Weights of a small GPT-style language model, trained from scratch on English Wikipedia.
Size: 2 heads of 64, MLP 512 GELU, 4.03M parameters.
Architecture: LayerNorm before each block, no position embeddings, biases, tied embeddings, ALiBi.
MLP neurons of a small language model. Each row is named by its layer, matrix (up: input weights) and neuron, and shows model dimensions 0-127. Each number is 128 + 32 x the weight over its row's rms, rounded and kept within 0 to 255. Numbers have three digits each.
Before each neuron's rows, "fires on" lists the tokens most often at its 100 highest values on Wikipedia text that the model never trained on.

fires on: "-", "/", " \"", " '"
L5.up194:175093186098131121140134166150110154121080151062154124106105137058197176113124119097094108143082175119084102130135078155086126137088141121079110077048158137092113156099189141131125155148128142128185166102133182179118062079136062133215087119179074121174095133138141124135139156131159111107135128106106125165132148119120121051114113129127165169135144139128112108105139134125167137136104

fires on: ","
L4.up482:112075149162139083105120112102055158160184166130080131118140103032118180150079122090121158143113137117108104076152123175151059135058161114137118158131153175173110129081162094102113155131079160156126134107135140171098151115094151141164129092164128136103158136096087179103168085159108133124102123139168107090112146161094152085162073100151141124177137165103103139150117061163177094173121

fires on: ":", ".", " –", ";", " |"
L5.up123:112156114133148159063099155083177111121142149066103077151125201125104139114150111123123116130085095059122155071202093148166123144189178110170155095153180117193099147174129163099119180157144078157121083084123193225112096138127133116149131120095081100139112151099173105118113133087101149107127123099140116124136200084151121128112043060092123160121139101141137131144152139176162103151107

fires on: " 18", "\n", "iv", ":", " 17"
L2.up360:061139075137126183102085088077096128130120110137167200120090144094146152141161135121125054129098116120121032171185124113158101118121166046160203083138133147123076138142147118124162163184134114145134168113126131163129127098151191137138132161102101124193091142137132149132097187116124115115171113171092083070097091116123092128088100110134132163131135150173081102129080122118151167121111

fires on: " Sc", " sc", "c", " integ", "ic"
L5.up510:065052097126094127071137090130141111106123154150162100137141169117092112204150090096136156073132144103190172163139013110122126131154162129123203143151115112096150139121144139110171129135186194083145131071128146122150126129181143160140092088134162070161166155124202130111122091088117165178126103080186083127146100133158098129156097106115153071110119151161165086114096130123139112157115

fires on: "\n", " under", "-", " of"
L4.up269:106106181183124111142113155093133173123080174120106156118132137108133113111100094133101142151060191139184098112152156106127134141171096103111113102065104136139110108127099124118125116187122109163079071089107127161123150134140087141126141186212139134139075142125138097081134146102161121120133093114093110167213152107137152122071149060130132129083195165156092166113102129137142084134121

fires on: ",", "—"
L5.up247:139026122144182125114119166114140166138132104087081158124136126060085190163140195125129137120114173114124104069115135212145036127115128129115158169140106145158104146094125141116126192125131132158124197128131179192162137093116126148197094091161153124093146145119093093053104123085144115122096126128188131146092151156106156136144094066137111165166099130110104132122132132111072112180108

fires on: " were", "=", " of", " was", " had", " the"
L4.up438:166123117120158096125107118101105149172085179111085147137107146101136151107155140105155119092115082114114111140090126112063088129164125133107110144094102134113086119098186132129117145171137130141096183146110152101137129152121102085150179113169092172054129116100098128123137159124060155139176140111085137108094158160101131167096159142200167133198133156106049088133026152126172117129129

fires on: " =", "=", "\n\n", "\n"
L2.up497:117130135131083120079089123166099147131157130076048123088127078082134158135127152101118126103110140079188171038123089117120097129141135076129164136164173103160107146144128153069145139146113175188194115112085119143186158143162117130137072103147063138110185137142111103129137134127094133119152159114137150123099143083176128146098132115062167088174095106096131099178034161132132158156109

fires on: "e", "ion", "on", "ing", " and", "ory"
L6.up301:131098163156104207113159138169084097098133114123080114105140148126067119153102156133090159136145152043154143129102048144123149142106136130167123120151090113200086129050150124082156142170159110108115096119145156137087144095168076147155150087161117152088123139145173048086125103133093191137056150141125133153162091115090112180149154134145117152119063128126112133108135164170170085095115

fires on: " |", "|"
L6.up228:130132119125131124087135082157073158187090056093161107148106163129163181159151114129069121110160093088104159180118145092149108154102104036084152157145133144158127199149132158112175126171077125175122165077088232167115112095111113105129138088108067131084022168063148106149163156111157121110110064153129141123114146141094102092104121102143138092104154109125122158131143141113116126112153

fires on: " |", ":"
L5.up91:137109092121100170061051080146158142155117143069154148079102146131151168117149100115118150121152060056111144116143080088182128170174107116081146130147134183107154128111229145146191124147154148172072155085138171099162134102164147109138129128104106087116066145097148131093091099133091123089145109162146129176109109148046124135152085106144182172152115166093142116159145139130109114169117

fires on: " |", "-", "L", "D"
L5.up142:129137103083123165106128178189126161141170146169110124107153114074079097123107107112116207111158119118154137173094125127076128143128106124144127111134143125155154167108173168085121094101132143055123154106072092132112098145132128128107150085102078138126117162104116165170141147129148163103082118072174126142123157000116128091116067115126171070104205076108165109154131106142095153149158

fires on: " =", " –", " |", " (", "="
L4.up220:181152110144138118130159166136111174170123071100099070155114123096134140100113199101121139121155120042159154118143081099143177126188134133138123145138114097112121173099100161078117159199178119137211130172122194120120083141095056102121177174094117150161178128096138117155183128094099117138151124114147122145113161101113130148069089062048128122135117080122095125137117131113124137141149

fires on: "ed", " on", "=", "-", " the", "d"
L5.up335:108112141148161126118136110121118112131057174139115130063109084076111136153120146102126055121118156109131146125155177154112104114140150125131085119139150177141105091125133203123119189119151124106126111134128137089168097132149157167099097179151128182123082158104060143056132179180078129190133105195080146134090104095143117107146155084133183101118089175174082154128047160151148086123072

fires on: "-", " /", ":", " by", "/"
L5.up74:135118134124125082137124155121093199158135139106129106123111162082184071151158110122090181120128161117136199099088103110173132128151111096130223071123129137139097133106124179105175133085115165172155167090107148203137087148158124124142119073105099107165107159084179121130163154093145140138083073095087104129063175117103093071160085143176187130106118108070127160102133131153135125114116

fires on: " |", "\n", " –", " on", " -"
L6.up501:107043112159172172134122130067135175129113142114088128121109158085141112116150161118095140078139126088166119076182120142155150125152160099137161108121137097115062138152087070090181171116093152129138207093124109162065118079079091098158210112116080188093147155084154112135150178130131121167123095169115138118138143154148116123132152099153095136094101123186117175122113092174131134141155

fires on: " |", ";", "\n", " W", " Ra"
L6.up3:015103128146159142088094114095125140164118135157096108052172168120124151148125137082174132101124140136149113143147205118177071116176169097121175190143142072119107123132127144137138151141143121134108152150137132133159069079134151152101120175144118151117119146098140072122158187217122130088117085130080144077149166147116094112107154080095106073172048153129083078136055108164132135101114

fires on: " over", " with", "ing", " +", " −", " playing"
L5.up451:146112173165169150122129118133156176081088103106112145134112084079138146154081145049112138101125142133213107071125119168071168162107140108148123139129124178142124102087174111159124128158131118129086184104108078116191152173142140168158116116184128143036167163134124132067098130113101161163171093193104109147166127136127138119117155160132112168181143149137117091126043181151138075116146

fires on: ":", "\n"
L4.up313:088120139142154123113098158115060191116143165156097075101119172141162151157136119100112147121158144150154108156213132143137154121139096070151154123180166199161104120140128140110183141151120158103108188132079127169083044123146119149145140148122074115122057182093157071151177164145141122133123113102128120129108091104152108151091083130130170143105112099109107156115154186133084150085142

fires on: " and", ";", ",", " to", "sc"
L5.up169:113137121111178057087108212152103116181128105144145131093130134152098181164080112092120161130132151163140136157128128130166056119105087128084180176108100203146079121133187148151128170135122148162069092145115117140146082147123123187124055093101099079097138129087131151101142133141123149154134074056112097136162134149162091151141087134152133092127146139150101179164144119090168112156112

fires on: "\n", "|"
L6.up401:116144122233145081124121128155140158164134124101101177123111106138140205163127176115133094145108181034138092081149114126101148096139104069121124164156121098148086123106098121106116172156117137152162150162119128157137103086148112160119177145126165159101124170094127059109141159184135134068125118128121155078161147101103133169094119076078115161123111156149098163148125173103067110173170

fires on: " and", " which", "\n", " it"
L2.up498:105142101142106106149137156125089095104109160144131138121114106081155085112083142103082095113113145095125122191140078193178174107146162102141153120136112166162110116131128142119170131181158238162092067116100093140151191142189183140109137101153128059133156155136135177127146119080138120136091116109073127156181136182120061143166094145126118181148149139100162021156122144115118149116094

fires on: "ng", " back", "ting"
L4.up378:154122189138148091168129150095168139138081133091124159054118073072083120124144128143060125133125177086158151032136077147138108165195137151150126109111095109118126172100126168133107126081176131109150074192135105096145156151138180202110125104141116110114118140143108157112168158120093178143137110190107101128164068167077082149165152163128134126108101119166147147110085088183162135127152

fires on: " de", ",", " th", " and", " du"
L6.up120:090134160153162129175138145121066143145085147145160157143041111104101112141114126087107114107098107116086161074190134157148090117173118132122140103110105131176077122130095117074162202151114142137134133138125170172097108082186105137077128154130120065202091140125130115106126098086070165165107153078077123210143138164128137161110105097104120166153108119133186181140118099113122152218141

fires on: "=", " =", ")", " –"
L6.up249:131090168157156141125095116054128166131126099118118150118062116148132121160186138122119133094093146101110113093137125196066131136176087113154135153067152148136042124123130094074115147194150111117153162098118145159140121068164116106128159111142144151110147175140061122113160175132131110143167124110126146097079108124136113111096146093166135082204091164152146135107103087127184138129160

fires on: ".", ",", "i", "s", "c", " p"
L6.up306:180158092098119143094129180147129213154132070098105100150077107147113194112208146121090151086118077144106124112153092143139107142121090106061140156123076116102139155114132147086125175136090101143122161172085152117130090096135092184133141111117067127108109152112146112119121125132159119094112110089169171079179111091113122195141089074104146150152160122134197114099111082134178120085148

fires on: " |", "|"
L6.up413:109138187129171101086105106100164163201101138126105094087139116066136136102189153084098157085104118137150144114121125113074082147143133122069167166139133133114082133089208140069114116170130163173160096119151205147151082125171132116166136125215144117175090145097118081116108132170151133088063123114131183098120154073157136151131086060123134085144065121103106132173114079195130131171106

fires on: " El", " Fr", "El", " Kr", "Al", " Str"
L5.up314:128103151179138136111081084162130148109142116098120196098122130172092136218138130088092082104079059152166074088176130115117151145139107078166141151094139172132156080143094101137133117155085106098120134169146174106135084086167115168108103097151097148156155174159112132095166176120094129186119138124156097099091064111112150120143122092096142092133175232172093177139108103169164140126158

fires on: " \"", " one", " this", " each", "\"", " that"
L6.up129:144097129101134151125104119185134141089068163094121173121136143094118206098117167108114164109103132053148127104115147186136147111126105126103100092104065129138117174108168090150167129108140112182075185088077146138142136070133152100153127112093140180096109153144145112122126118157121187147152111150119141163142179099054133151150133154090133102098173105085084109172137131137119051102156

fires on: "-", ","
L4.up451:120089155139157119143095203126087138102093156128178066121092136145129120094135135145097128112088153133128131075199138121095124171170186148130117167048177151135137079078153240122117149146092102122148123108149160096075102106114081095184126136131119112157142145104160132072140149106137133118167125144082131116084101147185112167117089104157158180119109189102168132079147092137100122124094

fires on: ",", " as", " and", ":"
L4.up171:148070128175123131134094167109139128180160072103152149158052121089177066138167149085125150107138155067133083127143147102141150126156161145150143099119121148131128143102120094075171139167167103164137125151136155131120150166115146129168145139135074040107140141110221127059131098101050171141132128128155123161158134088131103097111070150121124161146109141118030103146082082187135128154133

fires on: " (", "=", "\n\n", "\n", ":"
L6.up492:138112069196099153083108145121182193090123131111121136109101112088160107121108146080125185097114176151134094115200112135146115112139131061158116118116104091172107084111135087138128215114087128169150194134118185123117153134118088148104158053062078111139114142070174148124109169117072101139072124185095136144074111077103117148121074139137117083138146126100132112133172114116161170138164

fires on: ".", "|", "L", "=", "P"
L4.up168:185130132113141165076068128147166179180098111080133137104107112134148112148119124140102137145098166116118093144121091124116114203146103107087147072063153113088123128131180154107177085144095154118163143109117176120130096139157066143124127117123101108184122164147198155158104122136155115109086124182198129127097153069101086106116107069051131196096095110151148137159164126100146155123152

fires on: ",", " (", ":", " |", ";"
L5.up152:158127104173111146109066142111105143099143133113139116164135111079110111147058164080135153144148115142126097110236172110135091128125112094151112139151140139131151128129142150084100142146116153090167073221141167154096113123069124096183073155164088200142138150075112122096139169129156104134086136141109120190110155091144110062137114079088117109162131135080094182116114094121081132129083

fires on: "d", " place", "s", "ing", "ly"
L6.up309:121090161132164185122112105175104164107087122177055092102121069067083144136144122093106129151090147103174117077152165176129085139113121125184122146154142204203108133127164132135111114084105116135113139098129145107119110108123104144120112190117097172095144134140107119100121181147136167089149086117117143115125103127093088173134161089116148107168171163078111171111085163212099129128033

fires on: " in", " /", ")", " (", " .", ":"
L4.up479:122130162107109119119087123126201160108140147048068048122039126128139129086127080081091124061158122112176174095164097134129221111151122123203094183061118158131132150100163142110134153144151153188105068183083168155123087145103055181140143118131090077094111154086173148139160131116120141148141088129126087112083152126150076083174136160097147121172143141088165106129117078131120149114122

fires on: "s", ".", "ng", " from", "un"
L2.up348:135160204145073142083116116083121147158134146131113116135098075115114120131115097070107164115116171098118118065134146174157098167145110157092083147147104164115151140053177135110115167185082129157166142121110151116118112116149119153152134163180125107103108153126135143143113136147133138117188122089203115134129125146094095164149155126099114135183087128151135157129123100148169078125084

fires on: " |", " 4", " 5", " 6", " ="
L4.up60:139158056119132153177166129150063165124098100137146150157116109120124188146133101102087125159162124125091159154104088141078136144147123070078163122128093126173030142099124174123216131191096140096099152114107162112181148017083122086101154087129120106081128116067121122158156126170149127135129068168127123125104158142060129126121101119128160127174115092085063134162126109096102133122159

fires on: ".", " |"
L6.up94:159113136160120172086118077114069106203002117125120105139087146144164087102130110079131150065143140119120134087124122113126105236098111084093103128132107148092113127092172158072146143104097184115147183116126147140107092073122130148133140085134125153113102189097134080125117145167107105118103106144146149115110183166128148135153164084124124192194161124188086109146137137166143112140139

fires on: ",", " de", " of", " sc"
L4.up203:130119086124142067092088167115090132119124167152133126138096074098142074095151137073124135060106100151107105081186109172102089123145106133118183127150091135171143133088117181134112143186109092166150099169084152109141088133204053153083139155164118137176108183116158132102105124136104196181089129112174142154106169115111118140122095120093124106163104133113101126149098133158109158153075

fires on: "\n"
L2.up378:120125155143155100197134152107111156164169133068069132083119118099107127168131161162125167124090188095148132092210139112145077109106162016121167140148143122142123160097145143111142142096171188089138090143084115173091068108121091166156065087161127111116139158119179145127159134157118090133093104058163080162122101127153128133135113090111171119075140134127156131173154139156102176127118

fires on: ",", " (", "18", "19", " States", "born"
L5.up270:092121108138157075071095167144147156174103102139123154079118102161166123099180097144078135116084188123098126170092135142094164172160097131066146129119091127141122041117174097112193099146113119140086096164156127128141090146172105121103102158204129115156128145117134146073128082078152126193070127165078153138146152141049074161093123103169136115169136159118142098124149092147163102135102

fires on: "."
L5.up145:102093182174179136123100167122104150153111091087134182115110111056122080088146143068108116126133110112106091122135131128115129176158117147125155133126077104108119095094139168098163143157092168133110142150115163124152102132135128118198077185138058101128096122081198099084132088153107143152086145169135084121108124094063114131178145095083171161146152222163098124162123097152163059128089

fires on: "–", "-", ",", ";", ":"
L6.up367:105115119103109144125138125145112165149144097067104134130085121107114184093077097100133120114119152120126096108122101142142067124119129112111128157162071106104079102090125101149149148124119189145180176111142161102127124063117152113114081071190132188146163147111113136108105123156115082057131118138122091149127120128031090173131087060120117119206127154182147163189121186164192085183119

fires on: "\n"
L5.up379:151142060210115153112143179082129193128085105096116163113091131141155124112121191174118137136094127102122084093153147117187167133174132053113114075148152079173151156148128108048098139134130137113136181142161149141084080137133127114166130150110101083142089157146148157129107199136160132089081112081121131090099132098118094155126120106137111173138101172088088095193156128106085134188110

fires on: "H", " Do", " Le", " Po", "Le"
L4.up8:151073091125114142083093083192092150134123076087142122086099139159110166166141100164102166136086116150091104109153081157137104124119129066113171155092125141157109144143125092129084125119052124107116150119099113157185113094165124180105123027113090136129162127146145112073117114173170146185127190093133149133115127163044154138170098109140155136108146139112177079130147142118120107155082

fires on: "-", " de", ","
L2.up207:152129181144130149134107129113122135106123120109138148113063163085156077094156063115107144125100107120112067014176130121124101117143084102166201148100121125118131127156111160147111126125097135181103158120037120153171092172137155132155118102116139170118082225113154148072099150079113147139148131108129092149099134105158095098108084117157170124159164099113119124106081092188158121163156

fires on: "W", "\n", " My", " W", "Y", "St"
L4.up329:129148098204099147132169105102109170148081071122098170066147114181148165134107168132121106096104130144227104187171093119108137142129137104111143082126120098180132108127154090146184097129175098155122154168108111104094158100156111108085138107200100143099149101171119100125138100162155125123060176160103125146117159119115120102137121105099128116079111110121081079228115123119058091120160

fires on: "\n", "|", ";", "-"
L4.up287:074081140157142109105106166079091163125119133167138181144157162140127199135171059106088150114100143131121157114147108146133129157160080089130142134126089146167117073090155105105101112145194193161101107087142068182070078132123076164148127138202099122117115184096164122154165117151126094134074138159149124109137138143169109142109088044141148118076140147161048096164087111147116115142128

fires on: " =", " an", " /", " size"
L4.up213:094149101150205159151134165080134112210116146166067142105083153052157169124120176153119126075118134113212146147117122087072128153170143146121147138168089163185079100063197187139146146127170164125127122092155190148068121075090129079189133100092094154104115124083103133148146111122102129116128129129093082121141120128121064126107108150107154075149141113107128115158098103187194132087101

fires on: " of", " are", " were", " from", " in", ","
L4.up172:148137100142193138157140130115119172099135119119116170117095140090086162110111116071147151113110103102102114072075073217102099108172101134084183157118086127175067112109120134141101121135114128130107137114112161180155108158135124105119155090114106061109118155072112172115133120127104184116119142105117188132127108132039085104103124135173157173179186071106182154145045102110155135154161

fires on: ".", "\n"
L5.up242:157070116160113104102158192098115123140118203124116155056091077029161114128101107123129115091123193101107153101104151168119124159137103131135136117126059166163110127071126134031127145146082149172156167142092141127113067168093175112172096192193101148076127132103136124126110112167119112134132099119135122122129131148127129124130100145122144128164140208063159126198100124157135076097117

fires on: " (", "("
L4.up411:063120080192098171121098176108135118182096088148089164118076101146150157125138158118109127148085170140142099146148129070123154105154126110174153135115124128210102105065163137131152161139143160186128140141177104164096077104145126180153106095153123160113170162111141077052128117103096122146115123187101119105122153094143069118149145085120158055093151178123092147116096181175156113112071

fires on: " |", " –", "-", "/", "–"
L4.up471:072121106142121122129126140100142123102183137124121091135141138061124160078086156106122136098126122141133130070160097124100107090122149082160137145143152164175160145131106096064142143144162118163156083151053113132111129171102118118136028133175080147075163140112151108143183148080173101102093062090124130142075101067143134082144119150112100087057145116105117083154127168168097178125151

fires on: ",", "\n"
L4.up459:123079110155148117177134168143109141153113179142152118117087153122175083120157223147127133077141142152112119139183158133143123113184110119155117116132119104128122153102140132104087182152104144150188099150103112152152080134139066166155100145167086113161090129063174109148150123156130151134118140133114088143121186151156139156082091073070098197134042146125065137113191156150084102145111

fires on: "\n", "-", " –", " reb", " comm", "ss"
L4.up116:118137069157143076064109187094162176082131180153116175084104110131040141140134119171148147128027176137221113081170136166115107118144157112098147101151065131161111060139146131122111120127147116113143114125122144158115120114143136132104106200173101104167106167163100098138106179168125191097085122116151077126142022126122135117116108100118132091101122116147131099145133143155100136196093

fires on: " was", " =", "elli", " /", " emer"
L4.up361:073105097159139093124029142099193125165147129086118113105096135188138125146105043128100136102090121091117154134146142142137172157098139143181161168171095169096058096120192106101106146164130132133105114117130145150131125147164078204143070143103128154121156130094186143137118157138104128177087092156180081130110127115111062139131114048123160070158100181114090148146103115172186157142080

fires on: ":", " with", " as", " www"
L2.up266:161117158154119115081100127181154176139114102047151132104114168075169092124116133089119129104130121080136161094131148089152131143171126117167122092132169188117158081168140114138138105173172145104083128084073111140139134153126146094112076157110065102100111191121182181100109120097074105165172166122187079200087127116130145077126103085090181154131135136115141134158112114111174102108154

fires on: ".", ":", " Order", " Part", " Location"
L2.up489:135132192165139143102098140169134142117133154109070123110137186094142128126119118088124145012135104081133103158138111114168146151141159114090108114138119118084096065114159125074130177125138152180148142097081190115144174128145107075115098135139099137165076144138152130124211140097108142170133123067102086113121114132130116126150109137106137184160107095098127089225127152117111067155073

fires on: " and", ":"
L2.up277:121118146072135110093122122202168089151123197125108089128054139120113132069121120070106087094136128082129111177128129135142077109148150111131176150133110143170119146125211097114140149167139139164105099090098158101193140171178114120124108112120107100170135138091140155124191180126145127197134141171135156155176092159123082076104086146122138127152094093101146071146096141114139136103155

fires on: "c", " ", "li", " sc", " h", " lo"
L4.up102:043078075128094142144111186087141147117108161155186177102090115116097134155122110098104161108141138127119151077158095192136077107099144118126130123122099137150149155099127106125119169138151101071097138119135147115079144039205130141126113081120091114153138101121150140134110083122096135197170142131099104153113108117106124119184128123165121073121127138160124187115088102102128149144101

fires on: "ed", " helped", "ly", " Preceded", "-"
L2.up457:103144154076160194163125108144137137169097172135097093121092150089069086125195132150086105157102165147135224132084126110134092114154167128144099109149123129113095056066140190141151071133168175110091103137111096144161052129111110133156096167179150148119137129103118098120142124121108161188104156133126089157104094097118147131133141149100165094113152156149106149112055126190201109111119

fires on: ";", " (", "l", ",", "bra", "("
L5.up92:153125112141143161133066141133122118157160097136138158101118092142094203159134163100135103134091136125099066092165098125162128131129130089144182190131111130205155097155168098157123124121071107139094152121170065137102092141171100190106081071190140090139144175145101095064162104134087115177153141143114161111120145127086080162155058107120132148153146183148166113125149176086139100089148

fires on: ".", " |", ",", ";"
L4.up110:127090117141142111104109153101113166152144135107114134123110114090153085142181122093118176118139099131131103125107131095200114164139095136105163172122126134135135117077095128113178142142111186190120148118100169123178108112091175145173126176135101145128071141087162094094139075116141191152115107076091098088135167122126108145200113094129132120154159150128138106154138126157211085126080

fires on: " =", " 1", " So", " ("
L5.up220:116080148123162130145083096160117154099095142100099082141070147131075122103128142106127104143094128176133117080181156198193146146149160079206114135124135107123122118127080136088093159143125114154089152141131113125205160082146134141129082077098122164115184122157090115080121174085131158182165108129053077099105187167143122124135164147116107098154144190050029099133118158135128112078107

fires on: " |", "|", ";"
L2.up150:120106119159121152139117078090180166207121107141173169122143170101165141104182171086089107104122160095077170162143138103177071163158127099108206152060094101191107115113221133076136147151139129172081090078121151121105089140094101166106129121162087141165128169118160094139118131113101121103092145213138155124099157139105104093104097092113160149115130081079101096136123112144168132174156

fires on: " ="
L5.up290:128100114094153121093085153102102168177096145140134122162113148119108122136143143148132176117055128129150114109126211193098091149149135133152139087169109136182041128112097209140135183141139150127147147149134138155147110052154137123179120080101116169137151122172142109138120173112126120148140064102078127120069115150165132164105125070102162155157081145081105145152174135166151130113146

fires on: "\n", " was", ";", "-", "elli"
L4.up354:091117120186168094164118114132088125185120086045149149159142145118121139127109119156135164097126151116148155082187162107096076129102126127174123147107135132138075090109119140088123142186127134076085122164169117160161104119155088127181130115203134145160175140103179132049116102140179165148092135087149048125125170155102135159103071043134153080116127147190112109144139090170107154111113

fires on: " Le", "co", "Le", " ar", "ti"
L2.up416:127136125176114127071054076132093172128114127145123160088101099126105172125149059112119182126078194129104120118166124102171110174117095076150135159049149163201128089142154116152094145129071136150120171173099092161184141081162112161147114123155075128162162100140140168090123125146139119165157147130156091170123175076065093174152138091172122157124138153103128122148092077103154121154143

fires on: " La", " Is", " Der", " David", " Has"
L2.up332:111120162160117084164107157172144163104104090079116137096127119138164140145136111103094119091087107118150175059133118124173113140137122106197146110121141126073166057130132096104130064186122101117082120150045120107161129150101172109077149184176110089150098183157145145078101111125115145140082088174138043132102081120150133107165121140095151155100180170131142131104127120142102084129161

fires on: "ing", "ng", "ed"
L4.up434:117093190108110167095071106156105136143126155085067119097122138123075147183114171077073128122143161071172105078115155182166113166113143135170106101160112168144132137096081148140173160133108125150098137158106136157184124127099125151110102116145151153086157138128086152091118203192066152120148084212145123141133064145142112144154155159148164131155120162158147096109091164186116118077095

fires on: "\n", " [", "{", " (", "["
L4.up263:120105080138153127115121218118045147157115157132119107117080123117153157155162136136126141135017181136146138096172181131126159111142083043150113152095131141191100131104106130151082136125132139129161176144112139141165090041176093197126122074144093139147147128156148079103132165120148148139144180113071117194070129115125147129149139100171124113126170159173104124158117179091157155106083

fires on: " and", ";", "bl"
L4.up105:021087171149144122076157102185108116125101090181163102118077147126090143152082128112115129089145125124062075179170086100119078122155132089135150157164125120142090118117179182135138166138150184142129099130135153144120115155160098149106103133132133153165177143135139123141179153107115146233164149103146084183134092110154045147108107115076144100141074095127091142162171185091189079140118

fires on: "-", " dis", " mis", ".", "yp", "/"
L6.up429:176124067150180122147144059087111153177090158101139149106087120121153172152127132117116149116060179091107143168161131120190108190077138100070111130118133178129100121139142134146130150117080139148153176122067157218115097103138100093163051129121061144122083120121148158149114145138106145154123160113153152123125151098107122113118112068168157167151193188128083158159140160131144150170091

fires on: "\n", " La", "-", " Ca", " Cl"
L4.up299:118094145186109060064151128159100153139117147121142142109094110131128145164167053113127174082093117091107123100222116123162110117116087052162171164097136092135102147139105135114113185164142138135136183158047163140200129111124144136137146172143131133158119191111186157097154114107100163136096140123129084132095098124090109139130124073149145096111136153161131126115070161119126122138119

fires on: ".", "\n"
L5.up82:131082139180145126144139177117124133159088138047137186122083119087162097176095088136136152131126090099131116134126148132141139171143122120113150071147062143099119153121095164105140154119147190139109160174102144105124115143088207153119088169137122135106068152140184120114154127155114110094147129105099110119169124142138067189210134143072171159083165193128103142199094061096134074126094

fires on: " |", ",", ":"
L4.up28:123117108182166163120099133122101149090150144073199079144160194140096098116068147122116145169151082109177118129198074134142148095117166087100145121140137109134087089106110188095124172145103115178178126144121151156119059133116096083167112146105130151161116142074138122057126143155114111153074108168151148141141182108144093138127157089087141113126117134146132152122124106173091139178107

fires on: "=", " =", "/", "\"", "°"
L4.up414:209154200171136086106056161142103136169128181127113142068100101108160105099120162135126133077075151146123131120121137116155097157168117078085152128132137150127156122098148159076128133117172107115161151132158182115125078072130073123142069087173066123130132110134056149150175119159152112076134129145121126155110133175160118158128192112134157163169111171077117134146082113123150114116088

fires on: "\n", " footballer", " of", " player", " club", " qu"
L5.up138:100109119155099107150105180093124119124128182104096129068093170071158153129083161153117109083107169096120071125177108089122090148153131097088116085127146124106092148133128140137127224187088180149181133152148150095051101150136097110170159198122094110161137118085183107186086128155094148042167123116132118144122120125143138158119130066089147144138041126120107213138144127147139135161137